Weights of a small GPT-style language model, trained from scratch on English Wikipedia: 14 layers, 10460 steps.
MLP neurons of a small language model. Each row is named by its layer, matrix (up: input weights) and neuron, and shows model dimensions 64-127. Each number is 128 + 32 x the weight over its row's rms, rounded and kept within 0 to 255.
After each neuron's rows, "fires on" lists the tokens most often at its 100 highest values on Wikipedia text that the model never trained on; "fires after" lists the tokens most often just before its 100 highest values on Wikipedia text that the model never trained on. A number after a token or word is its count.

L8.up1055 [ 78 175 164 150 125 100 161 157  71 148 107  63 121 205 115 117 107  76  71 129  98 100 131 101 111  71 144 148 152  37  89 114 114  95 123 152 169  47 109 108 116  67 100 104 143 122  70 114 168 137 137 192 115  35 136 118 176 131 106 160 140 121 195  78]
fires on: "=" 98
fires after: "\n\n" 98

L8.up301 [131 135 141 108 121 110 161 180  87 183 181 154  65 148 119 126 116 103 107 103 136 165 101  67 155 108 126  85 122 167 165 129 120  79 158 108 113 157 121 125  99 113 115 117 161 137 167 150 125  90 111 102 147 144  93 124 196  70 119 134 117 121 161 138]
fires on: " first" 39, " final" 8, " most" 7, " only" 4, " highest" 4, " |" 4
fires after: " the" 59, " The" 5

L4.up1862 [ 87 130 131 104 141 145 179 125 154 190 158 105  82 153 112 100 137  86 126 129 153  99  77 152 101 179 113 106 126 132 112  77 152  75 109 165 125 158 139 121 158 112  95 110 131 133 100 126  89 114 153 124  35  80 124 160 159 162  86 220  96 131 173 101]
fires on: " the" 18, " all" 9, " Inter" 8, "  " 7, " All" 6, " inter" 6
fires after: " the" 15, " under" 14, "|" 12, " of" 11

L4.up1515 [140 111 172  59 179 112 140 136 128 140 128 156  67  77  82 144  79 103 186 152 102  85 108 129 136 170 107 131  91  96 108 164  96 105 201 128 134  75 175 148 130  94  95 100 142 105 158 105 193 148 105 173  83 161 149 115 151 110 113 140 175 136 175 135]
fires on: "-" 36, "." 33, "|" 12, "\n\n" 10, " |" 8
fires after: "\n" 46, "." 9, "\"" 7, ")" 6

L8.up640 [140 159 134 112 140 119 133 106 179 174 142 114 153 144 133 107  76 118  71 139  89  84 160 159 105 141 147 122 156  80  91 123  96  97 161 116 126 166 122 125 141 127 161 196 183 101 115  94 166 122 135 134 157 148 158 160 137 135 142 177 154  86 193 123]
fires on: "=" 85, ")" 7
fires after: "\n\n" 85

L4.up2201 [ 59 107 129 107 169 165 169 146 139 159 164 174 118 114  70 128 185  44 129 125 131 148 135 143 141 196 196  73 134  99 139 117 150 122 132 154 101 121 182 140 136  84  99 125 135 172 120 115 135 128 117 103  87  93 159  94 185 177 143 143  83 134 151  97]
fires on: " |" 32, "|" 23, "-" 9, " Rh" 7, " cr" 6
fires after: "\n" 32, ")" 15, " place" 11

L4.up1547 [119  56 128 117 147 124 143 104 139 181  84 143 124  85  85 170  94 132 141 104 190 128 120  85 161 113 118  62  91 153  92 116 158 120  98 125  75  92 122 114 165  68 164 133 121 125 106 113 122 129 143  89 156 148 168  80 152 135 163 125 101 183  93  92]
fires on: "s" 45, "." 18, " AC" 6, "c" 6, " US" 5
fires after: "'" 42, " U" 9, " D" 5, " (" 5, " |" 4, ";" 4

L4.up745 [128 105 127  84 209 168  77  98  96 164 127  57 124 127 107 126 124  77 130 161 131 121 201 136  99 133 112 106 160 154 112  99 116  97 165 132  97 112 168 144 142 155 106 154 115 119 105 112  58 103 133 143  82  93 116 152 148 141 104 155 167 119 114 121]
fires on: "|" 87, " inter" 7
fires after: "-" 84

L8.up2244 [ 77  97 137 127 153 128 100  79 174 146 134 112 117  90 154 123 130 133 135 118 118 153 163  60 135 144  92 125 135  41 100 147 182 113 182 164 134 138 101 124  84 150  97 115 124 167 169 112 209 114 139 178 118  89  76 126  97 125 105 118 143 127 113 153]
fires on: "=" 100
fires after: "\n\n" 99

L8.up676 [155 142 167 123 125  73 119 133 119 100 159  81  80 132 119 121 161 102 128 208 118  90 129 140 129  93 128 145 163 118 127 127 120  74 100 134 120 145 114 166 160  88 145 114 214 145 116 122 137 111 150 106  88  97 135 104 147 147 119 139 117 140 160 129]
fires on: "=" 99
fires after: "\n\n" 99

L4.up2279 [ 98  51 122 103 130 124 180 119  91 168 168 112  81 139 113  94 132 113 133 165 120 119 121 178 144 146 141 103  94  66 163 111 135  93 134 177 114 132 120 130 140 145 125 130 118 141  97 100 155 128 163 159 145 101 115  86 122 130 111 162 121 134 159 126]
fires on: "|" 64, " |" 35
fires after: "\n" 64, " 1997" 8, " 1998" 5, " 1995" 4

L8.up1910 [109  79 105  99 141 179 114 169 139 107 136 115  93 176  76  91  96 130 133 139 189 120 138 139 141  74 112  85  82 124  91 147  98  90 153 147 158 190 142 140 111 109 120 140 117 129  86 101 189 119 153 169 163 125  97 119 106 113 148 188 116 138 120  91]
fires on: "-" 76, "|" 16
fires after: "-" 60, "|" 32

L4.up1852 [153 205 151 119  50 103  88 132 150 163 133 128  93 111  51 152 119 119 166  92 163 109 155 145  90  84  94 146 133 124 114 127  99  75 128 167 121 113 134 137 109 133 151  98 170 100 113 150 146 134 181 143 125  96 113 117 152  83 133 142 135 133 157 168]
fires on: " the" 100
fires after: "," 22, " was" 20, " became" 10, " as" 8, " been" 5, " is" 4

L8.up960 [152 169 185  57 149 105 115 119 151 107 122  75 118 152 156 133 149  56 158 126  88  95  91 152  51 122 114  95 178 148 119 154 196  98 155 133 127 124 139 156 162 121 100 153 144  90  99  69 159 146 123 150 147  95 172 123 162 119  88 152 138 115 111 101]
fires on: "=" 97
fires after: "\n\n" 97

L4.up1983 [ 95 142 126  66  61 133 143 187  89 162 109 125 106 177  52 133 130 107 201  93 120  70 156 177  94 146 134  87 151  86 145 168 152 151 181 130 111 163 145 174 152 118 104 160 129 123  67 129 136 166 112 119 127  99 134  74 173 135 172 179 130 102  87 142]
fires on: " In" 55, " of" 23, " in" 13, " Mac" 4
fires after: "." 49, " University" 22

L8.up752 [143 161 195  97 146 100 112 142 161 139 108 143 126 167 147 103 132 114  76 157 100  93 149 139  98 116 121  76 172 144 118 166 105  34 159 126 146 144 138 112 162 107 124 128 169 205  49  58 192 130 151 179  93 128 136 127 121  86 123 177 136 147 145  99]
fires on: "=" 100
fires after: "\n\n" 100

L4.up449 [112 125 123 140  79 130  69  94 150  91 182 136  46 105  81 102 130 186  86 139 147 142  79 133 203  88 112 161 151 174 100 108 139 130 126 171  86 143 104 131  99 120 136  92  81 145 116 126 159 154  81 122 127 145 154  50 131 127 101 194 128 120  69 171]
fires on: "-" 100
fires after: "|" 62, "-" 38

L8.up232 [137 132 131 135 164 124  91 116 104 104  98  99  76 142  70 137 167 128 132 131  89  81 114 145 142 141 130 108 104  96 137 121 138 169 155 146 137 162 118 112  98 100 177 131 157 126 168  95 125  70 164 160 115 123 176 113 114 139 105 152  79 136  90  96]
fires on: "-" 37, "|" 24, "  " 17
fires after: "-" 61, " |" 17

L4.up2142 [ 66  69 126  70 125 133 115 148  91 199 153 120  91 128  46 172 147  73 141 131 125 106 153 139  51 149 151 100 116 130 100  82 149  86 148 147 113  91 123 157 150  85 136 124 151 107  86 152 100 148 124 170  64 115 100 122 120 140 152 166 145 126 147 141]
fires on: " |" 41, "|" 38, "-" 12, " El" 4
fires after: "\n" 37, "\n\n" 14, " Party" 12, " Player" 6, " Name" 4, ")" 4

L8.up1389 [170 192 178 129 101 103 130 140 185 144  46  96 122 191 141 138 177  71 107 131  73 102 158 127 116 160 142 152 208 164 130 167 133  64 161 138 160 139 125 143 106 139 117 157 159 147  80  68 154 143 159 123 162 107 131  98 164 122 138 183 136  61 124 141]
fires on: "=" 100
fires after: "\n\n" 100

L4.up1800 [111 136 110 122 139 196 132 109 139 116 116  78 115 139 102 160  89 130  86 173 139  86 133 141  77 114 131  91  77 175 108 153 162 137 177 173 101 132 134 143  90 128  92 130 169  71 121 128 141 125 168 106 127  69 143 117 135  97 137  94 106 137 143 138]
fires on: ":" 28, " film" 16, "|" 12, " 1997" 11, "=" 7, " 1998" 6
fires after: "|" 16, " Television" 14, " Episode" 13, "\n" 13, "\n\n" 8, "=" 4

L4.up1551 [129 155 140  90  80 116 141 105 122 128 146  98  87 139  82 132 136 104 149  81  90  93 110 141 169 133 129 140  92 168  93 131 136  92 132 187  62 103 124 155 144  47 112 121 149 159 131 139 145 148 200 127 131 113  97 131 173  67 126 187 140 104 116 130]
fires on: " a" 80, " the" 15
fires after: "," 59, " is" 10, " which" 4

L8.up788 [128 144 105 106  80 171  92 147  79  75 127 141 143 124 130 116 158 135 112 129 177 112 145  74 120 116 140 124 133 131 119  90 101 157 158 125 114 142 137 114 136  71 129 152 124  77 155  58 134 159  93 126 120 128 127  98 170 143  87 151 112 110  97 110]
fires on: "|" 42, " |" 12, "it" 10, "ition" 5
fires after: "  " 42, " inst" 7, " Add" 5

L8.up650 [142 150 157  98 139  79 136 102 176 125 119 164 179 108 145 142 110 114 146 168 121  94 145 119 143 169 132 100 125  93 153 129 141  95 151 142  90 179 122 153  91 113 162 224 180 125 121 104 169  59 181 114 124 106 153  97 120 162 130 177 151  82 135 149]
fires on: "=" 100
fires after: "\n\n" 100

L8.up516 [130 167 184 121 147 135 113 116 168 142 101 105 143 109 178 134 189 102 143 147  95 114 128  97  58 158  73  96 142 141 124  83 102 114 149 104 165 121 112 150 193 118 159 132 161 163  70  89 155 125 161 177 115 198 174 123 139  93 135 136 164  71 171 169]
fires on: "=" 94
fires after: "\n\n" 93

L4.up1301 [136 128 123 101  72 149 182 130  52 187 138 128 119 182  60 176 150 146 149 133 129 115 146 199  94  97 145 113 123  85 126 149 196  84  86 166  86 137 131 126  69  84 100 139 101 128 126 106  90 147 185 134 122 167 122  64 225 120 126 182 133 148 115 121]
fires on: " In" 76, " in" 9, " Al" 7, "In" 4
fires after: "." 66, " village" 9, "|" 4

L8.up1182 [136 111 137 130 118 162 163  99  84 131  90 115  81 153 102 114 146 117 110 131 103 128 104 107 106 107  66  62 158  85 118 163 134  94 124  97 117  65 122  37 138  71 141 137 180 143  68 158 112 112 142 110  96  45 145  89 189  60 134 121 148 128 132  61]
fires on: " \"" 22, "\"" 21, "|" 16, " the" 15, " of" 8, " (" 4
fires after: "\n" 20, "  " 16, "|" 16, " of" 5, " and" 4, " |" 4

L8.up2155 [168 180 183 107 110  90 147 167  88  86  70 107  99  95 160 104 142 139  84 132 123  86 125 105 138  64  93 115 159  89 124 121 108 114 116 108 105 146 126 113  99  85 110 148  89 119 181 164 113 119  89 111  98 112 145 175 172 100 117 111 131 110 142 101]
fires on: "." 55, "-" 27, "di" 7
fires after: "-" 25, " U" 14, " D" 7, "S" 5

L8.up384 [135  65 153  90 133 120  69 115 118  93 132 112 139  95 106 133 158  64  96 198 169 111 134  96 165 140 171 124 128  94 172 111 130  98 148 163  72 143 141 120  99 105  90 128 128 119  92 116 136  91 108 130 138 103 106 121 183 122 147 142  98 185 139 166]
fires on: "|" 94
fires after: "-" 94

L4.up75 [143 152 118 137 126  50 146 144 101 127 150  65 151 162 170  87 158 101 164 164  98  97 104 122  84 116 133 139 132 161 114 114 105 114 112 136 136 100  99 101 167  99 116 126  94 170 167 170 116 130 114 128 133 135 131 137 179  80 152 128 129 121 144 187]
fires on: "-" 49, "ke" 6, "is" 6, " |" 5, "ary" 4
fires after: "-" 51

L8.up740 [100 144  90  98  96 109 113  55 104 131  86 118  57 145 124 157  98 148 134 130 172 151 139  66 147 130 103 138 134  99 160 188 150 117  97 147  66  96 173 133 136 112 126  77 165 114 166  99  78 112 128  94 118 146 107  76 158 102  90 175 146 160 122 114]
fires on: " 5" 15, " 1" 13, "s" 12, " 11" 6, " 17" 5
fires after: "|" 64, "'" 12, " |" 6, ";" 5

L4.up1127 [154  56 137 107 116 148 139 118 159 129 157 131  54 113  70 123 104 124 114 133 110 109 140  78  71 119 108 143  78 106 109  92 129  94 142 137 102 120 136  96 108  55 150  99 171 126 121 125 136 159 145 104 124 149 186  93 116  92 104 134 129  78 144 127]
fires on: "|" 76, "\"" 9, " the" 9
fires after: "  " 76, "." 11, " of" 5

L8.up1232 [141  89 114  55 167 133 123 123  93  85 131 130  75 131  47 135 142 103 169 122 206 116 123 120 106 113  83  64 141  41 129 131 143  81 122 124 100  79 112 147 140 125 106 178 156 130 160  88 138 169 122 118 138 140  82 110 154 175 124 154 138 130 125 121]
fires on: " |" 46, "=" 33, "." 19
fires after: ")" 27, "=" 19, "}" 9, " s" 5, " =" 4

L8.up1253 [111  92 103 174 150 135  90 155  93  97 126 156  99 162 119 131 139 119 152 161 142  96 170 113 133 132 152 158 118 170 126 118 101 105 176 149 100 144  98 176 141 107 101 106 158 142 127  89 130 219 127 110 111  71 151 199 151 148 141  96 144 197 136 124]
fires on: "=" 58, " =" 14, "|" 12, " |" 4
fires after: "=" 34, " =" 18, "  " 12, "s" 9

L8.up997 [ 93 107 128 112 126 121 155 176 131 184 109 109  89 124 120 135 183  95 165 117  88 115 119 118  77 119  69 116 155 140 134 141 150 111 179 141  92 174 206  76 132 127 112 190 132 150  80  92 140  83 133 155 118 158 132  89 128  89 167 121 179 120  69 107]
fires on: "'" 36, " At" 22, " at" 8, "At" 5, " there" 5, " He" 4
fires after: "." 15, " Women" 13, " Men" 10, "\n\n" 6, " People" 6, " |" 4

L8.up1116 [148  72 149 138  63 131  74 132 114 140 140 134 134 104 119 108 179 110 154 141 110  92 103 156  89 146 121 130 105  61 106 100 150 137 188 171 126 106 106 124 149 159 128  95 158 131  98  68 174  94 116 151 123  81  72 166 135 101 137 143 143 114 104 145]
fires on: "=" 75, "," 24
fires after: "\n\n" 75

L8.up1912 [121 121 148 142  90 187 129 144 149 163 182  96  87 119 137 104  72 136 150  75 167  79 125  89 132 108 105  52  94 107  56  74 111  99 102 156 171 134  58 105  95 138 107 109 195 209 140  91 171 107 106  92 157 177 103 149 180 113  94 136 113 155 112 185]
fires on: "  " 28, " 1" 25, "|" 15, " |" 10, "." 6
fires after: " |" 32, "  " 15, "|" 13, " No" 6, " Party" 6

L8.up1824 [152  92 147 132 127 129 156 109 127 132 146 132 132 186 112 136 168 138 132 147 126 114  85 130 134 147 153 189 107 125 117 177 115 118 148 113 110 171 102 206 227 103 140 120 188 194 110 122 139 157 158 133 133 152 193  84 167  96 152 162 152  77  69 130]
fires on: "-" 81, " at" 8, ";" 5
fires after: "-" 81

L8.up944 [125 190 174 112 126  90 146 132 161 114  70 134 106 147 117  70 150 111 158 168 104  65 101 152 167 139 149  82 180 136 126 156  98  73 196 116 108 128 105 156 131 128 156 172 182 151  87  51 199  86 125 136 105 107 179 107 158  99 136 154 117  84 144 152]
fires on: "=" 100
fires after: "\n\n" 100

L8.up843 [108 159 160 136 134  93 118 139 156 153 106 140 163 177 136 116 113 106 131 182 148  72 161 108 115 158 165 127 138 121 141 135 128 117 151 167 145  97 141 141 189 127 160 129 163 164  84 101 160 130 188 166 137  94 102 103 162 128 109  99 154  75 149 105]
fires on: "=" 100
fires after: "\n\n" 100

L4.up14 [ 99 106 123 114  82 122 117  85 100 148 139 138  95 200  80 163 128  86 110 155  91 109 150 101 105 145  92 127 108 153 105 125 139  93  96 142 149 184 162 131 114  70  95 149 132 133 185  95 157 134 117 132 149 134 115 137 136  71  73 118  88  95 163 181]
fires on: " 1994" 18, " 1993" 16, " 1992" 16, " 1989" 4, " 1988" 4, " me" 4
fires after: "|" 16, "-" 15, " (" 14, " the" 13, " in" 13, " |" 6

L8.up158 [142 110 102  98 132 155 134 100 157 132 137 102  97 160 142 157 123  97 103  94 149 105 142  67 106  65 107 107  92 101 124  93 140  83 124 143 118 179 147 108 136 101 145 110 114 155 162 110 173 153  83 182 129 134 163  84 155 113 161 119 174  79 179 158]
fires on: "-" 54, "|" 42
fires after: "-" 78, "|" 18

L4.up294 [ 84 113  86 125 110 158 173 111 110 177 138 115  75 158  46 120 123  80 121 203 142  87 132 104 146 132 113  80  86 104 104 117 193 142 115 151  65 126 164 148 107  85 119 171  61 142 155 118 115 106  91 121 157 154 176  71 185  66 153 146 130  89 121  79]
fires on: "," 48, "." 9, " UTC" 6, " 14" 5, " 20" 4
fires after: "|" 22, " 3" 13, " 2" 13, ":" 8, " |" 8

L4.up1489 [129 128 124 136 113 131 119 102 184 136 157  98  42  62 117 193 142  98 102 101 165  76 145 111 144 159 138 154 133 147 105 109 111  50 139 125 117 133  98 128 133  75 127  85 106 138 103 101 124 183 127  99 127 136 117 165 153  95 160 169 124 133 146 148]
fires on: "|" 33, " acc" 14, " inc" 12, "oc" 11, " the" 7, "umb" 5
fires after: "  " 33, " Dem" 8, "inc" 5, " (" 4

L8.up1106 [121 148 173 195 116 105 122 149  98 170 115 112 125  59 177 137 187 148 120 159 213 100 113 104 141  73  77 113 117  83  99 167 133 161 143 173 142 145 114 133 125 117 139  63 150 198 123  92  77 167 201 142 140 104 163 115 154  98 159 127 125 122  76 138]
fires on: "-" 33, "s" 14, " of" 13, " App" 7, "t" 5
fires after: "-" 33, "'" 19, " of" 7

L8.up77 [127 143 165 158 113 120 155 175 110 181 106  85  97  75 127 127 142 132  80 135 170 136  90 177 106  69 122 129 141 163  76 104 121 119 136 131 107 121  94 196  99 128 162 134 178 104 165  90 118 148 191 175 144  95 118 115 145 112 197 165  91 171 108 134]
fires on: "=" 85
fires after: "\n\n" 85

L8.up166 [112 136 111 117 120 109  78 120 103  96 153  66  71 129 106 135 147 111 171 179 185  50 141 111 120  78  94 101 124 163 133 126  71 191 100 130 105 200 126 110 136  73 154 145 134 182 104  91 103 120 141 109 186  98 116  89 145 122 104 171 120 106  96 137]
fires on: "  " 49, " Television" 20, " or" 4
fires after: " |" 68

L8.up86 [143 107 179 102 157  85 118  78  74 106 202 122 133 165 135  55 128 137 139 170 156 172 101  69  98 148 109 140 151 179 153 102  66  96 163 102 140  96  79 112 174  97 170 162  96 118 111  94 130 122 165 107 165 167 184 128 129 161 100 158  99 141 177 147]
fires on: "|" 29, "," 23, " and" 23, " |" 8, " available" 6
fires after: "  " 29, "," 21, " However" 12, " is" 6

L4.up1399 [128 159 121 114 122 125 110 112  94 149 156 176 110 117 137 134  99 103 161  68 108 147  64 128 144  89 120  66 126 155 153 131 159 117 111  84 151 123 112 182 132 165 210 112 120 100 177 172 114 104 140 153  89  61  92 146 137  97 124 202  95  55  99 125]
fires on: "=" 97
fires after: "\n\n" 97

L8.up422 [101 121 110 127 108 118 124 118 133 159 171 113 121 170 114 126 168 102  92 168 130 139 130 111  86 126 117  55 107 132 101 104 137 142 146 181 107 156 157 172 119 121  94 103  50 105 104 139  91  90  70  96 162 153 115 150 187  93 102 104 168 129 140 153]
fires on: " |" 31, ";" 26, " 0" 18, "." 7, "|" 6
fires after: " 0" 21, ";" 16, " 1" 11, " 7" 6, " 6" 6, "  " 6

L8.up1607 [191 151 142  94 122 118 151 145 147 112 102 115 110 112 131 167 144  89 139 194 102 109 161 121  97 141 144  83 167  93 156 155 120  76 141 152  88 192 118 106 100 133 150 167 178  88 113  59 113 124 141 139 123  94 117 133 123  55 130 164 183 109 193 170]
fires on: "=" 95, "." 4
fires after: "\n\n" 95

L4.up195 [146  65  81 149 112 202 112 129 110 148 154 131  40 148 104 111 107 113 102 121 141 144 116 113 115  96 107  87  87 134 121 101 109  79 160 174 103  69 162  92 137 117  93 137 100 127 107 129 164 132  93 171 164 123  96  97  83 141  73 100 107 169 173 183]
fires on: " |" 24, " 1997" 10, " January" 6, " 1998" 6, " 1999" 6, " 2002" 5
fires after: "|" 55, " |" 6

L8.up1812 [125 162 124  96 101 122 158 152 125  94  89 129 144 109  99 153 175 114 127 174  86 159 182 152 138 133 137  99 173 125 110  70 171  89 147 132 122 157 143 141 108 153 123 158 163 109  86 124 189 128 136 103 100 205 140  61 117 155 129  93 188 147 102 131]
fires on: "=" 78, "|" 15
fires after: "\n\n" 78, "\n" 16

L8.up1866 [177 162 196  51 120 109 104 119 154 129 174 113  97  93 128  99 148 119 133 123 150 165 140 125 122 136 144 169 175 106  66 149 141 115 153 122 124  71  82 119 138 187  88 122 109 121 137 110 161 162 115 137 127 130  74  82 127 121  99 153 114 115 132 182]
fires on: " |" 21, ")" 17, "-" 12, "4" 7, "%" 7, "6" 4
fires after: "." 21, ")" 14, "\n" 12, " s" 5

L8.up876 [158 117 189 109 137 125  99 151 173 156  87 102 121 177 125 142 141 102  85 157 106  51 133 130  79 122 142  86 236 128 120 165 127  74 181 141 138 125  81 168  99 143 124 166 168 151  72  92 147  54 161 139 119  74 157 127 152  99 129 159 114  79 151 140]
fires on: "=" 100
fires after: "\n\n" 100

L8.up535 [208  97 117  97 128  77 131 135 116 137 144 118 109 147 136 151 123 114 197 102  92 109 138 154 164 129 150 105 165 108 126 128 140 141 125 103 163 184 238 122  90 118  52 117 127 147 142 146  89 152 140 147 207 175 152  93 123  45 115 155 135 121 109 143]
fires on: " —" 25, "\n" 13, " Fre" 11, "|" 9, "-" 8, " round" 5
fires after: ";" 24, "\n" 18, " |" 6, " —" 5, " A" 4

L4.up492 [144 126 136  84  88 146  84 117  69 110  72 109 113 105  91  90 109 124 154 114 110 105 146 105 174 100 121 113  77 119 130  98 106 112 175 127  70 124 113 164 118 139 135 139 118 151 189 121  82  80 133 163 192 114 151 127 183 100 141 156 150 107 142 129]
fires on: " a" 54, "A" 30, " A" 13
fires after: "," 43, "\n\n" 11, " \"" 7, "-" 6, "\n" 5, " |" 5

L8.up2263 [142 135  70 129 119 120  92 116 108 117 122  53 135 136 171  66 116 135 137 167 149 109 138 132 133  66  92 150 105 104 146 193 148 120 161 128 147 138  93 133 117 112 100 104 170 156 127  98 141 153 192 162 110  50 111 111 175 173 139 130  82 115 106 173]
fires on: "=" 67, " his" 4
fires after: "\n\n" 67, " in" 4

L8.up2101 [ 84 126 106 141 137 147 113  79  60 148 122 148 182 115 117 178  98 136 125 187  66 123 120 136 140 127 176 145  90 201  99 108 142  95 167  74 141 137 136 130 147 115 138 164 143 124 115  65  68 124 132 143 201 161 155 126 128 182 142 104 155 108  85 141]
fires on: "|" 49, " |" 21, ")" 4
fires after: "  " 49, " |" 8, "00" 4

L4.up1737 [123 139 134 111 149 117 132 106 157 192 124 105  87  95 121  90 184  83  95  65 160 113  60  94 194 139 120 125  96 169 106  65  52 119 134 132 112 118 133 122 121  59 151 146 130 126 144 125 139 133 145 133  60 159 117  98 156 127 104 126 143 125 122  84]
fires on: "s" 54, " acc" 9, " the" 6, "the" 5, " conc" 4, "'" 4
fires after: "'" 50, "," 5

L4.up30 [ 72 110 172 116 109  88 169 137 113 135 191 137  81  86  87 105 114  97 130  88 155 139  82  89 148 150  95 112 114 110 137 145 113 111 138 121  80 125 147 118 203  72 159 146 131  87  93 178 118 172  77 129 116 110 181 153  87 148  92 147 151 106 147 121]
fires on: "|" 49, " |" 23, "." 14, " inc" 12
fires after: "  " 48, " League" 4, " 0" 4

L4.up886 [191 138 100 145 151  72 126 125  92 177 143 104 192  90 189 102 112 189 151 154 165 107 109 161 149 127  97 188 148  89 149 120 142 112 132 161  37  75 104 137 176 100 139 112 136 129 136 143 187 120 148 174 193  90 138  98 123 123 112 148 182  65 113 213]
fires on: "-" 94
fires after: "-" 57, "|" 37

L8.up859 [111 183 153 191 161 163 108 134 154 118 128 134 104  88 150 135 125  67  81 111  73  73 187 167 125  92  19 163  96 151 143 150 126 113 180 145 120 163 171 104 129 127 157 182 144 161  60 163 188 145 147 149  60 116 147 149  97 104 144 103 191  97 185 149]
fires on: "\n\n" 48, " \"" 17, "/" 15, "\n" 11
fires after: "." 38, " |" 12, "=" 11, "ist" 4

L8.up167 [121 139 234  66 128 173 148  77 125 108 100 128  88 161 100 101  86 110 156 185 161 135 149 104 176 121  91  69  81  76 148 119  64 114 157 155  98  93  84 103 151 154 182 135 174 121  78  53 135  72  98 150 151 157 131 181 145 130 185 136 140 122 127 128]
fires on: "=" 72, " to" 10, "zh" 4
fires after: "\n\n" 72